config.yaml
activation: "tanh_gelu"
init_std_qkv: 0.0217
decay_fraction: 1.0
MLP neurons of a small language model. Each row is named by its layer, matrix (up: input weights) and neuron, and shows model dimensions 48-175. Each number is 128 + 32 x the weight over its row's rms, rounded and kept within 0 to 255. Numbers have three digits each.
After each neuron's rows, "fires on" lists the tokens most often at its 100 highest values on Wikipedia text that the model never trained on. A number after a token or word is its count.

L2.up629:147094146143137153098153121133114151071120110110131057169142144138125132079182126182158141114166126118183112129120188112112089114203154139121133079108178156074095146126183091089053089138176167144080146144087135148116134148119129149127126112140131140184117060149086116095065117120118170144156110168117103154120128169171118137115082175114192105110172108203090112168126126121197117138192
fires on: " other" 36, "ther" 28, "ong" 26, " two" 6

L2.up609:072105057169120120083102113137163122129122145125042180155144141088127106126104116135145121141146103120105065160138123142172159143114133134106110103182067137164174065079132108158150115186118118087195120114115152156093141088099165085127105083153129090185165154163088152090127135189102116154173082127117117131150132127139133055106166136164090076106119163162111162126176211120134143160172
fires on: "o" 100

L2.up505:142141115118132182152103188103146113083123083086155066117164212109100157126095126110152155097112152130178152107120165081177165138123145152149079114137187131164140106112102087184076083175128122089158121150079136178103200069083187112095125114094204073153081110145150098084146108112146103116119147170168155172164133085106171106094142083051121129088134091149109139086168101123123045150133
fires on: "9" 37, " An" 22, "8" 8, "E" 7, " E" 6, "5" 5

L2.up257:087151095155119116079123129165135122165092136140069129176088094118119077085119168139148136102126110123172112130125157078104070123110074127116107100065120134161167156107109121069127130082139097114096152132073133085168148124156135106162188216116153119144103143121141117130134119089101125162142074216117152127152122151044125083129174100068164116131163112088105175155139117050104169154114
fires on: " st" 45, " loc" 18, " serv" 18, "ff" 7

L2.up27:152108182174080088129153145095161103139123089130070146159123129149138149158122170096112129124132118149172155156133138074129173095082114147169110135102218152116098133110120133096120079165146129082178160141162090128127130133107141102114135141176066088098105117142154101188139124176112101188110180126128109091103115075112163091139170134112123152093110078165109139118150174129134077170124
fires on: "orld" 26, "im" 22, "ime" 14, "==" 9, "rans" 9, "we" 8

L2.up647:126111112166164162123135152135187119129105140136104133059163170169150180147097121159097158100111166147112138084134100181130155132116116088161088101081148089151100132149118125180120140151121105195110115073110166153128106129158063113123134144079095142221181181142133114098136111120142108106128054075151169184166114143100067099140081084111165147136137129154165089106094086111174186120145
fires on: " b" 11, "\n\n" 9, " |\n\n" 9, " f" 8, " F" 7, " B" 6

L2.up369:111095157129131119152152128106115104131133109139056150110160132141122136106178160120141104131137108107149097113121140084157175142131158138118133177079114120160102114062121147113070068191150130101179150134103167174144141106139049164223147114148080164159165121122064105150058129187128084143116099146069122155095161132141158150093080130105217071147080148153085140101143041098180118154119
fires on: " act" 33, " elect" 26, " ag" 14, "areer" 14, " A" 4

L2.up245:143103104115141128158110148146083137125119092140149062100146127130080142189187121120162183161147165160149203073107134196175125128132157131107134215194115130138180092129140161125075133097123107129143107096138142091136108117165085070096133160067143109088081088126120118151156158101177146102059058124146122087157133092148129138096115150121101112108091132185078131142122123102091113160171
fires on: " film" 14, " com" 12, "ision" 11, " Sc" 10, " =\n\n" 8, " sc" 7

L2.up536:148061181154078118115143166218114083110085091172096090063162148146121183096143219122075136146060122113132153130146142134176108166106107141102117117098171092141146154101117087140117121144091116128166140161094087121134132071113137128147103146128119073142153091131100132160158161135104111170145143111160118197115166051106112124158139142108137160103223140093128146137080091139134094160135
fires on: "E" 14, " f" 13, " F" 12, "A" 5, " Al" 5, " s" 4

L2.up115:104089163196131116101101161123137125105166115162119141058124138140138108180113118136122199104073067065099190134124108158077099127164143090108105129115149143121084084071127147113161138136159111166163170105149143140133122137164175137106093128181119135150116152132127151103163098128082098169172038065098072124127093140132128135117142090162190105120167076146055118161128198151126135113143
fires on: " R" 24, "ot" 24, "ort" 20, "act" 6, "ess" 5

L2.up634:059173126145157163203096145158127068091101169124096078134120110136128151136169122132128109074169110138144076124141111133157133209136132185080069119089166117156147085107105081156108181159141157153120115168088111099118106105143173153198126140151081135156100117117152119145089146161178116148149151119109163141153143190161167112135077140058114164081085131145174088115118133125131086114153
fires on: " Is" 17, " Cl" 13, " Count" 12, " Pl" 11, " En" 7

L2.up731:065123115192180114087191054126073107150120123127156125149106091128082130108106129114180127097116131101125074090106161169100177110129116117168112085115150177137160115067060090137096147100116107106160094140089087137143127156103144076146091184221141137061150197152114121131201082138157109172089114118095133074097130145150147063112153162116175153157120147145150141138151166124115130128143
fires on: "ly" 43, " st" 31, "ely" 8, " not" 6, "ey" 5

L2.up239:121089097115079193148161128121149164113082173186116076193098114137155140108152170158183136168132107189123139180110163068139145157130122138088109113136102103145155099112123121119143112160085120112218158108133120086095159138110107143145123139062150159170120178076112164077106162063121137096069110150124164133161075165115165173093144144126114134120201129094082120135126091100161101154097
fires on: " j" 58, "J" 32, "N" 5, " J" 4

L2.up531:115121057158112142077122150140099165155111153122167097119131169125128126098104126116193123123150139189111104175060133199149131081105109124086083137106118090191105100187098150145103183135120119109103094112161091154133097097099113093134206163228121092100169137152137105138159065120155135163157159098179034113208152114140121167125138146140153155160086109133127137103130112132117026168121
fires on: ".\n\n" 14, "ud" 12, " ro" 10, " again" 9, " |\n\n" 7

L2.up282:127138141149087093163102137161091154144123083083138091098129098178082114155167073141112165109140124097173180185062141126133099134145153142130046173139138140126129147112134138137143078099080178102138116108150158184104124114024092127102130103141119106128141173163115109213142112139153131160164173092113138096123127076158131113089240163165170141112117126128121109120114132150135103175143
fires on: "e" 40, " Re" 12, "ed" 8, " Sc" 4, " Al" 4, "iz" 4